MLP neurons of a small language model. Each row is named by its layer, matrix (down: output weights) and neuron, and shows model dimensions 128-255. Each number is 500 + 50 x the weight over its row's rms, rounded and kept within 0 to 999. Numbers have three digits each. A neuron's up and down rows have the sign that makes its largest values positive.
A block is one neuron, or neurons of one layer that tend to fire together. After each block is what it responds to, as a language model described it from the Wikipedia text at the highest values.

L7.down138:544521522418466452510443507475567519569494493481508498499497538507461516598478472504476583484506470414497570482532547457485506543538456459589456530445489538493506584455423460480556507473506487481435531518544437480530557503531436506482461499570467565634592498478527477612530464448450487507518471566437513553520422454472478574432527449398427452570517461472475485515497575513477520484532
L7.down245:476445414529424505481605574393541390493421410499466529540515583478462532512480533470488475434556492439539427430462525524538500513544497498502444491510539458403423398518362378499468475540536497544414527484474614455504513490535475576585576432532479538502482473521499473464453524462462523476533441444506425440559478571428560517459505483486567451611577460510562557499531372533533580581495
L7.down497:474455499492555472509500550618508487471476565539459536429482467520474459483537466549543503587512421528583457496580475494535413528422457542450534489491391470512563493452499427549506555569512529506477480535423580517461466555548525492586515512553478441568675433484443506482455392425467598523546527500488485558365501545499508481451430487471561457433445575476542455508588557449466447552450
L7.down503:527501508453495521503489443528550464615491554489508593437563486480429443588499525567447520545541514519486495537487493423492535513416611489426604433562550586483507513593459519429459554508408458474384519511458484474545481481537537510488458478497496524571419543545462413498486495491549501455483538541515515480504495501482451479574427426406431491459585547493530584418486519489478539569308
L7.down538:529519537485638446472480552489440541471422531366439534542415503576511505578469542534479461479512473412501516499487552546479459574468536521482455480505472478477529535534562474473540471597501520520562555588564508448458588536630541528445410482529469491466472470478538440576609554541515554579563493422489480549460540492538562459517520563448572517402503489506586546472520593455472488534485
L7.down562:478529510458556463496459628569548432549451523537566640494565535544511479563557535502544558442512493478441492530535534449519509579488463508634581559558423528532389540525502567412561538516582465488435538469482470527518562419444491491504390494431523576479543470554496582482461482460513596461536377488470547526496559495537529540467616436463465413501471529556492517603505509519518455524484
L7.down574:549519585480590494474433503523519539505475545495541463595502493476427491486507496463496529443561484459555551510483438501492484633502515565556487512452500544500553458478489578525494472513549490569486568517535531477521496524465502494549478610559564525600464501470514379509473467507528525563549539464502476470469536424511481518414505472493575548431433443417565497547502537466537585549496
L7.down702:477584459472547446536488513482540517430538554366553507495557550495519441526479505590491465482420509441478529527566455568411532488564463521434522517480547546504490456510486461593509528436501433483543442507520412537552469545503524506471527512578484439492465413523490430510464422430452538397551524535573468537420570478507483506529497488497492468503558512581469514425543541470466578560457
En dashes, "to", "and", or "x" directly after a number and before another, as in scores 1–0, years 1887 to 1890, pages 3–8; weaker on mid-word pieces after a capital T or v.

L7.down59:564434506509521456446398519456468488487434541496504569538525488503464597549535432502422414511527553504514518508410498484448459485542503393545451468442553486529499453563446525510511502520386465521478409544410562560502521562529464346499474470536558564544527529413517447506514501509582600513554448499517519471405480489587552446386456506523537508571474528459462437527464393425481559548501
L7.down124:478400535527554552544549527464457482543409567443513520554437420511554566481559472491534440508500535488466590475608568563464510448487505571451492538446551496515474507462507473549435449492508475501489525555561591394480587537498533497449549420483448506453484477487536475466496444542439503579581534494484503452577599485485486498464446528587521388552421602527506592456503509572568457547496
L7.down289:496474415532490432455484507523468393430508519501476516382420510426419487492534485513404422537475519561474522507517478559530507490452577531507482480468536540611560477451434477554498526505556525448563607425569554469466555430464507575501436482503544458482477547424445497478410542513504540454455551590464450543422394536556525558473492519536497532562468561474436511540507559485436535547532
L7.down335:503480436511421518544546487452428490428443506501475518528539465465521446563465439549582473544483427459509474439501548461464330435476521531493447464505476454457466464571513559457481450527559460548524479582483455513399568468528489486624507502497443403524506492497517470456536494438460466470515470396450451560497427430504494434487535482612534513449576500417402437529421472446457545436504
L7.down349:473564470536470616567551541475581463596511476472482445499496469543472555446462552486407549505529470466602523560531565481439453537487439487464501461491468563529544519543433473540456551416467429518533506498438498506518537480512457497460436544506479509476490450465476584458552376538499539438541456438465470560483412549453465452515604468448458476437448481534635482495468535536431488563481
L7.down350:536513460479585423540582537503473426485430492526601515493515618519474534503521496446504415510536442465521442509417473520514367483514503404546492474388632516524529500521437510479441519524516503442489594505497562480483501492565500565517470462547552458541539559422538579603555488484544450478416512449406555476443391467609495481455539501502459504469446577494564529452465492549433575533494
L7.down483:404445488476497433576493581457591539519373541512462477617460595461458489449583485530488460512442486512520481407512495488527539510509428537565623547497425448477470608406481454512586467451520581618559419565467553481475542545503450556436519493457499425457528429551475547456487588480484423493477549539479589520565475509547534502534560546436448485470436474516557505535586564475448417507520
L7.down590:517489550520523580520531544549478550528562568539391489513463492561409421516498451442536437496434461497479532516441427493485524493533446516456461545537504558419540522456515494497312532559484582441427479534417561440471489554477497483538587466509431448510539508500431500514522454407469487431493506523511490481464476473543472451495457469482572433514515446514512500412562561512468598472507
Fires on a capital T split off as the first piece of a longer word, mostly names and places, like T|okyo, T|elugu, T|ahrir, and on a few mid-word pieces like sw|it|ches.

L9.down576:542439490503542501495569494503506554501486528444516490490465490525551493480428528508381471473458502479478577526533542538441486463593427454471428463538492506518471496571488461436528565521510497345451536569501554404495532482447554557526497475549473446458484453577471512532480472383569529545401498466431571514422456435516542485441525523530583398552469661502507486487454499519523595472436
Opening fragment of a long Latinate word split into pieces, mostly after a preposition or article, such as ex(ile), cont(roversial), prot(ection); occasionally list line breaks or hyphens.

L9.down448:497481466585563520425477531490568415519453504456624468511517506516433530529535473507427489505470484483415418599444467441549492615494559524424513526529418512605429564527470451457535526481523471569566475450525574516539470498529463578492502514486537518517591515488565492451546582517554518471432545560401436543475474421490497421620539487515409523547483465492567434484551513437459475542558
Closing == or === marks ending Wikipedia section headings such as ==Life==, ==Ingredients==, == Charts ==; weaker on mid-word fragments (ra, te) and table-cell numbers.

L7.down122:466417451648559559519583471546480548542449484514468404417469496514488434532495461494433615510516466466489452414502552505526489561516620544502503558426522495562587487425395434448570493503518375515482437492457515476462546608494542609458530534549507527521567465516485509542470572490461540452467560542485498477472542442540577491412527567478406525467528456439472447484446492453535638562469
L7.down187:599463511576647498541518484540462424588482371476502497662543536543564479491507479475488573518500472540510420526466639474450490497459599497448616517509472482479508559522503515508393476387492445465530445427562464542531503451519489475522452486449493506537459405447621486530533469502572460484422556520440500540432470454460458425567545498449530545467437429569464467547519571574476478508481
L7.down286:558493503506424600472447557463440468515506582466434452465568539489556495459500419429483486438491383528567516508440505436507492530544486497494417454560538493402489474557520512506573415466556632440520490568493499414577548478488534422517412410462548561511517425581538484512524530588508481539516522525546448481428547460457550484416522492425466620525437417521362465496511444502540516390425
L7.down479:461559497503534463521495550590484502382483529507501529558427471527550475566570408454565546593449444532565453461525411466499524510487517450588510491458491519567535557455524509490520438575453406567477468589514557449538480442442520505495495562544512495486465477472536516491460499445530445456480475496437482548483517503482658548528529492577445518468451572418527624509470492430477472509538
L7.down610:448452478467500481509492483569415535538474494578609577458516541470489582453452485417519567444477458516523531542486472497411427487499402539467413423470485543424411538530491417475544513437418430416515507601552537504520513505431524508467401494394484480489585523472451391573497509523515536468451501499562466491511511462541493421502507530497503418540502493557485521545524536430588368463451
L7.down684:513526460500523429608421479501474510528483488490572566492612437488499385629501516460526478584545443471551433548602490484589460466391598591502519580502517580545432507538522456474458488502547497494495468625530463573580545516476490599454430537440559488370542488511416470420463510643484485487549484448533454511413537487534452574433531586473529527444538547503596497631506429370495536478522
L7.down697:450506442429540444567438484491486525370541475552549584471511377493431525515515485510475541441491475491561488458539618494577441565472365477531433499533539454475492428558548422489536467422524495489503519393432492470458412408489528490473478524501495508474512580493570504531458544513438477521519596534518470508552499587429504463552424592524507542427529488506412508484410538533506521558501
L7.down700:566570490494474508590419597571491486365483615528531536474498507394482425468469491618399470422530443441506403530528482504490455476462424399518587414443472508439531582493518530447416530533512491503556495453415529501489495501504456513513467482532541490513565393502555517515526597466510481465537529471450550497475526520461550474495466464537532392439489584481510516472487440501479519495440
Word-piece fragments completing a word begun by the previous token, mostly in names and titles such as S+ir, S+in+clar, Pr+in+cess, plus word-initial ex-, de-, res-.

L12.down78:508498518447444411520484439532503481493474419542447538480523490433515519562543404511535454479470573474473411548538488515513565497542441497415502518530544485443479512539451553453481493477486530470525506518529446483560452471484554523615495546447460601376673448492445482448504399477503463497448570460494504428427534548504491553509535576524520515478454496516513582508477473552448499504444
L12.down104:374501583508512587514541454488512433528527401433383505501497522501484552571589498525491516556516492555483583478476529410470508567503506486482467488484477450580482502545470525542541497471571476485434501504475467507467524520420556491524490519512512460484603575542466476453565528522588487523489530498501539593398476334466578509525511408418424479531524525450464479461513462439476562452577
L12.down290:612486478548524501472542424498568453559499505464471466497486459495515493487508549464505540473545450379480437496483509616441500560495479398534506491474534485497435501530562440635461435377560466526551564568450479532575448476486445439467493578384451473553399479527383397448578471391600459523512495440454480562547545511546491467491470513518539502523464485545516562545458442392500497420534
L12.down440:547437534478478526506492524476545460413411467551479484450499505448535509521505500432548618452405585510604561419491433512472489547426564481582457569468527430566617459502515500585588516543501545536454541412487539497463416516423440474553579481517525459460466467444453505507566509518470382516567533494465532500481424472504542470435444443451429555549479507613526525518503548427480507533497
L12.down541:445509476481474519537475514515474516492566482491568549553504481480466480589494522566520554527549523538482515483571595516567490538512481433489523534537544570572495493529535466526492499493452507475421551435516513507514457506511555506595519529566559498495458458478551497451448493495515495497600589519458577462266438441484544473507545472572554496561491533495602476509525503464507509461525
L12.down622:580476488565515451449487489471527481503443401491483515447521511484546487551496355458573493501599541493612542520541529471550536512497482455637455561481502547535537448499492521498466612545525606572482506538514455386464374504494462481568408386477488481492511456468513523482512585522494442534452505494407528572514574479496550430487511378521502524563511448539352518566539509535494571525490
L12.down647:504479518535549462520571499486527476470486528440607471466530465398443570525478414570446553585539537445562469448443477494509505555462479435499602520522492525497498438455589434436559456571397529483418400435453492469478500429427503534430438444500492562439394432558562478427499463527457427447463406478595489541540452601467514457407538532500431528449505550511427467504534498492544532552488
L12.down651:394435545556537481540443446524584451507488488548428429435487421558508570564462563514579470437443468399506531432576572440426528477502496518589501483475515473512481487540580521503578433512567548581472585566481429463469419515464538415461504427587498460455502506435564512484458466496554564539493460555508593510425501455463465558509541529571504483483583425497513500482473510526505495474438
Quantity hedges placed right before a number, such as nearly, almost, at least, more than, only, in excess of, often ahead of figures like 62 or £3 million.

L12.down197:378557512406480444517446482421461471551514479525457513564462536418493525472495513555468476505505640433482556514463484554616536601505608611564495529589556537476531470543470517483488493515482606487584518493510517573511539471553572469544422466545493509594496525571541528558481510441542468343488526495510526575459564575478493489401538597476489541538514560533488520446517488541430443523451
L12.down272:563484569456526473441550470529473421545582499438451549486486538392510525550568463439523490462502536501518465483543490529476453548532461497535435494491413460519393489498463536522521537510507379496509568556615458504595428522533566575500506487556540471515495456578577460488530475496497502496569480553587480523377448493551502533467507528460488485464594545504529478565414526557523489492502
L12.down308:577511511473453527515502510469436523512626595541549406496471525463463489639474560504429493518580535557511531523532485435461513481580477521426528516532482484474510498549428544514513535522518517488473509519555442488444539458495566418599463620472399558445413549439542510446519541475456478522469476435457526449466560470436544541451433540508533575485449583601542514535494420515492476560557
L12.down325:487369573461557504435527458608390521543512504503455581495540458512523518443560556487492512581462510504521488507465514386512469496563561496545416535501442630487553465496393560547557507530445476632431476499547511578435504508482586598465522544577538519539588447554447481516528524554450491466510558521497482473459523500450495522459461509526457583489496495476492492570505418485599541451474
L12.down337:439489571564476514577545418518474500526562513516559606449516614524422489540474470482536565466589495466481509475439543370435447542458463548472525423478420445468490452452506474541553434497450443431550501516432436586389502604494425423540519469415489482544428493438456497542554448468512473542419488530541498607476428448488508446495516453447569521445556449458525539498541482587541516521519
L12.down388:557508482470549513525462496512532516590483425541585487434536462454422554516496434548545440551526485532532551560508555489462569578542467522455368529544436482445472350471520531476452545474505404477532434505524582445498444528431460467448508512542563484529642524495466420550536447461510539456524384556513542395510521510440511547537514542519461479538595509548514447505498422554577524521473
L12.down443:486435509485505444610493549521471390539577524501489493510624564566497536538463554487488530414513507537358554444512525517463551510509433519515526500434464454582459533496497505489500475489594549507516421406459554490394491498483537575492487530519499512521605511389511523533564496556449491521502562506502451526593444459563487469452553469504508556529438536540515432469647476500465512454548
L12.down616:439503487540562435454451500535502512481502517522512426507564575518510544472524551433552474569566475421481433467463513515417421529465508549540445459519374454508466555543528501501459525484485507512521446429447512526427484542496542480421444461520509448457540458409479459444607511497503460520459537536440478663520576467533528572441562433512470490444541492447489451494467516566514561433481
Opening pieces of multi-token words such as res, ex, con, pres (resources, resided, exclusive), plus phrases like is the, is a, as the.

L12.down91:429507550599450461517538448473441498596422474576494473484510484500602509429549513568443549465441446453456565489552501433433538627451452527542562493473544500537535498557464433456494523448604521518579508532489500432490439541466687584521471486509491583473493401518549487534464456521551563552402524485494445449387435451558440567500507595497534523518438453515507539509521465489435487369544
L12.down152:391483467562486562471477512391354504507531448496511490501461495572517509526551462496531571503513589514512500465517347523516463481498435518371436556455653459539458519478492544430525485595469547572473597534420437492561463534439486488519495571459482512443481495494531558552512440530482479557444584431453529476458545525481566515519471434400525496509413524534483516494512527527541397561469
L12.down168:472526533486516443528509584561591477510438508574500528464485481564451507548534502512482493454598433536512507503540584543546536485469466524509486495481510517581464490498476601458534594561437578517531604524412518404485572540378480453479460475513454582442504488545465507491480455575533505483460460540384492439419462459533462616414535628445510506456515569513370524538444515549446488479503
L12.down171:436554560488586514566450453460471559527455537432561559436519495544445485496537522531481478466587494410465460511482580493555522483534549553494515502426432408529485508488500497493436620416437606432488449516579565521483502481450532467430580494433564451534502428465435581545482488487428440558515506449482564535403519555525446467618503537507454457440531462566536560555514430509471517468490
L12.down190:505506553527515519566479513563531517544506481402549563398460430478448511480494526475488486542486476493624563591486478456503475517562480532464481537522463527365493493405493508552586399512508480566473467481556592627530468552566448472512554455502469472474390577509525536451493512506548512475563540378550468452444562610510501463583496458521464572453543450505465437518526504492463502540408
L12.down212:537603492471499496489511550516502493493569406486451559508568554526549445398521527482434457526503544524415589549448404474591572566560541503489487523509594532519531411515525504541508562435534420446508479495431491503492430447426529485464498536532538469523493468481500520544463538504566507462481459550494507505490481542551450509410508511443460446512431466558617460449505506404503569541493
L12.down499:577495394533559477503555538526503461511524453482405489476406471450489506508542503450558533459469554435403498462525492457518587449433446440584632465462435509573516478448501439559516527405438515439483549537559424621535560570454555570473529511431500518470450525607565518505500531542546440510471495540481476561393429457491494515432544522531495476518415443492489464514515542566477501510522
L12.down563:477522452516470569508505466569540541480476467587584609503525486443556490506532462472529582481450493446535550542497547352564586543485499490550382539538424501381498527553495433482386464556522495437632459487476520502517521466380593577511516516438459495488454553422527481441470499479458527484466573447545455452446571538509509518545517512532471539430502420522572453481559539514481525544484
A lone capital letter, mostly N, M, E or C, split off as the first piece of a proper name after a space, dash, comma or pipe, e.g. N+atasha, N+YPD, C+atherine.

L7.down40:431540442531469492450503485534408489488471474467606499502535490529477512502527449504500480526503518443507476448565597481469407472488535480469405437478459485491520597458450559536455482493521528487476541510508528509605486541480574466447547504469518483441647521446524513514516457533440491454505536513397561465443461456472512498503563591471463493506523488403492460566486511557447505501476
L7.down106:480427521474499420523434570500540587561557611494415504506530442571503474499514498459560546524551523472450553434466440511473470565459425527478568443577484406597501457531485581487509518637530538463522531522422514547490475455472515426435494480569469524476397468547469379443481472500451539469566543523538513513482517561501532567468485519501525432541390446451568489523533514522466592491521
L7.down185:431502488463495574437455565443579454571615447544448469567545491404532480452452573518534520516481514471414458515460508557465502558444508526442500492461538504482458472504502474458514460519459426579466518432439471415538541517554497573446525599488503589485423559524476400548604517490547495535532543533465461518722493487535459462464517493496487423507580513452519499513425520444510535539501
L7.down275:460429439504508560483576507562569511508529506498505465413493424491462539525482526479400538473525559478552450520542524499519444515388615484492458497538550547488496496603489446470488533515547468493497569542447553534469479524595467396425479512524474614508512461512560460516435438452555538493596578534450495495520462455482565440538489493536604449461535535438560483481526542621568480534506
L7.down358:552416484486486472457452500482528550495529573543546521405480460469519478430524449521571593597464531445474552559465451533575436447571514522485503526505398483506467500475518539553486527522495415406509518542531559580451482555589457652464591516438441594496401537587460464490572527487507491482476432441456484494621504489555520485558510504582490463405467479512438489520537493478517500582471
L7.down402:503504580557469416559437563497496518502516405457514494540415604505497487517554504392463607437415513444596426596511500403574530392549566425566495514448507527546513443597489476453507537559471553499523587460439536502479530454454581570487577459547420453454437522635500497441503530522488509433448588537456478470460551482590431474476462464498509497528491493481581477423580521458456518513533
L7.down583:451553519486495435560491482566512585503494586484399454487415516428518556543534470476536374452523497475553487531533531579579396548485376425576538436586420525526504494465465525463380495498475503496548393521548527551533570487483507486524550533506586492430494511351530526498510424482378441566521577482440525498522489516488547575560469438552561480455423495446481565423501452548539464521474
L7.down611:571532460516473504445522400508466453419454497527463497521567543508513462418506469461532516475434541532522494438572468461481610489489480487554544465414414498443518507438507463511555467484483542524486423481503465544523406510487571539495473524447571559465437508538479396442423532454474530491358455560533446482447519477519474417590467484416382400553535524559549554506458484444471525541505
Closing == markers ending Wikipedia section headings such as ==Cast==, ==Description==, == Track listing ==, and the word as in "such as" or "appeared as".

L12.down81:465450457476460558534413501487583519516576463506441482544558478558501329452580473538577474530571567583521424561502508492510495517519560500422434456472554462545535452386479470501456505517501541530574490477651463529607523413462473589537404512480519485515577490564519531401507444451511381494476498507551426411524499505471541548435554477494494543430494491594498448552555514503575483562568
L12.down103:542505492477548489418483487571484438547573547530434467566555551543458533585488611462540483386495432415567506451514497585412492387449492456532509507528487475545517540533436508507566464558457540513462500518529498457640603558466517543504470533416507493520309517483583579448488488573519439420551503548453499477607590553417585445492475449483491564512527553539459547520533445480492459492601
L12.down149:530521472449525497519533602483434506588434555524547472463534483493477390549498481496507523531482493482501559514463503467535538539513509553455418461496465490530612501436450414476517564550468470538460475517480396509545511581405553494439524457552486484541503544570541500441475504490534594488480346489434454519557498562594443477472506481467431588459464524478436453535522555541503529501556
L12.down359:530480450640468534495506499388543569499550456511546485479463509473507587459539532534572505481538518507488425461413503550456467470449527541472490598520481527540501509443459465462606503579468460560487573454509398467521493555477482452511480544443533434521360544438473479514577420518514430427518508512413482450663456587497470493468482504513451481597671473500484494528488473459430507509465
L12.down448:529479507483433525418420508490512556448539509507419543574397530523577499487588524480577475489526519479515504398495493464462408534516464511429572471408489501543462475530483623464549509468461400532431587475459531476435427411463538462550491491494376506417504517506459450468416533579502515467513528463499502587550529464415597441431501568500487486559511449491537527432505479528470490489553
L12.down592:492520435594498486559491494496479492472480570462530518512536477471447426452485595482573467545456460439461551543401537584387488578585458583505546438521460506623477509502554472579406455545519511448559471482524501487457507512513485517504498469479506561481416515552400474472441494412582497512513471525546574461344456561549428482492468545573472508452515509467572511464507505554498427579456
L12.down614:507531515448513561373564483511528527567413485535475485573501553610466474489444432518582442489511524519488602408459481512487603506458567393485442588517479499441495557523513523538546527498531433517475488401464361420511491495426476551526462548375581460545508553586452478528529514541510534519498543439401498514595514383510487535525575401529444518424486488518496474577485516401510575487494
L12.down700:552403446598411530531542402391525453479660421483509518570489565486477513514458465484529483501581523464462559520553489554502455429398508569556506507473542448482563477500492450511450494523445539488560497485510508376484553501538501558438490578561499482474454416472482469523502466536499550440502527489515416450551504472485534575539488545519496568437435439515441541489512397419473536519509
Separators and short words just before a coming numeral: table pipes between score cells, "about"/"over" before counts, "and" between percentages, score dashes.

L9.down240:486521505392406492589489420530544466511494454571488439507474577520475470549455513481504466556402491483462535465394503506507502533538480575492580475484517441422496515520437439582497573478505493465417455548503424509589551598544518504407428573486587439589516461429478542479499460494559558530412567505471517502502447485468458592521531424531420505504432429491408526513507532464468506546503
The opening piece of a word or number that tokenizes into several parts, often names or years after dashes: T(achibana), sc(ript), 2(011).

L7.down74:573512514531480482582590474386489508522568456515446479602584540516437451504500535470584550561539531602551542522492520474540517509466355410481418466546454473484482444522467566542510456513568611508473451513496559448401525475504543563456504411370469432565449489439539431479626435563442485524555486416504524500546430452533469474429522534528505551513569587514472493549469475480533399469500
L7.down150:431488477501464531464417483505533450440493455507544392518507477423391511544454481509513524462523550466416474476615535557558440603473475496442516495539532632478493475528488490487536513501492550490424514560532488453536605537444520517442578555451555493549535440572510468464464465604602589475501579454541411573461621518504553478506538445451553531480382589531581523505537427452513398527511
L7.down193:597500447453497453545507505477446510475465545537523484451558446476439536484492498454584516511524487592479529537492553474458593483481404436475480509530474531445485507379539570523522486522447549501416513391502506501461515404514445396509385529435601490469475485477533491537562530493471450484484484530576510541456435518491510493460420407519523463515499418552539420465451444583534499546450
L7.down198:525535543478397495512491518424481540482524539430482549542453505462471524589497452539447502471546518515487426455544494454512407519427582479575531523477518404519501552548602578503434348523578494495545476473477478503415502553588455441566467500405469608442532443451595552534440501515454465470583490485539486522562527510591496547496480458437558511490433487506434511498542487557473522535556
L7.down282:494458458477472445420532478529504510566545542583464526484517452467459455548601504490562501437586548494547548508506519528474381437535552507456520415548516426515400504502512537508497423468450502463512556488481521557478571531506541552594521430515474599395592521437522550555463540459457511519574536519493594580448507503481540574507503520487499555498424531549490502484496494520418420428484
L7.down561:478617513471513528540504416485441401533522490479524492450507476468588450477572405442599555522498527591434578480455497457606431493445502539434531535449525567468481514490529419515445432505468558452430562495553478414540441429555497473551576428370514544427395441478509491558572515573584506481455529479436494501493508547454463465464467465593491557515482593485497586504487436544501587542520
L7.down617:519516487509495431533500558538512553509486450527564488473568507548502625550590438492485579524545531493544530485520567454530564437488457579619391536525456505533523455496532431551550427503454454423397530501420521471595567543522516550529579557513581590468558479444537408441425564530505462458509417413472498468466532513495558489449463441528495483586553499493449476425438448577458493532548
L7.down682:572497479494489440470422581438559485542461504482524560548458527579504519395440610490537518489529471462463548418514532571501540402502554566481462506485554537484488529536574579472541478531494510465492457516550472475414456542451556517527579473389520466453371572508573531479507484478512519506482473467454506479571489452470552503524456537536543693436413591504404467567471403572550476575492
Final word pieces that complete adverbs and modifiers, above all "-ly" in nearly, also exactly, slightly, newly, currently, plus spaces before numbers after over.

L9.down196:471527453496504418478512601533511541564551502534486466540529507540423471493490473545484490482562358606555464426420507444472445563473511513369590501450587524494528469456508572481453413425534425546520600461513516517446448429482613439459397432587477575515506507426526569413493505516567469464493425527529488517486604508509569578449390489425468597387484584476495480463576488533519566500492
Two groups: conjunctions (and, or, but, so) linking paired words or clauses, as in long and bitter or past and present; and endings completing a split word, as in immedi-ately, short-ly, F-arida.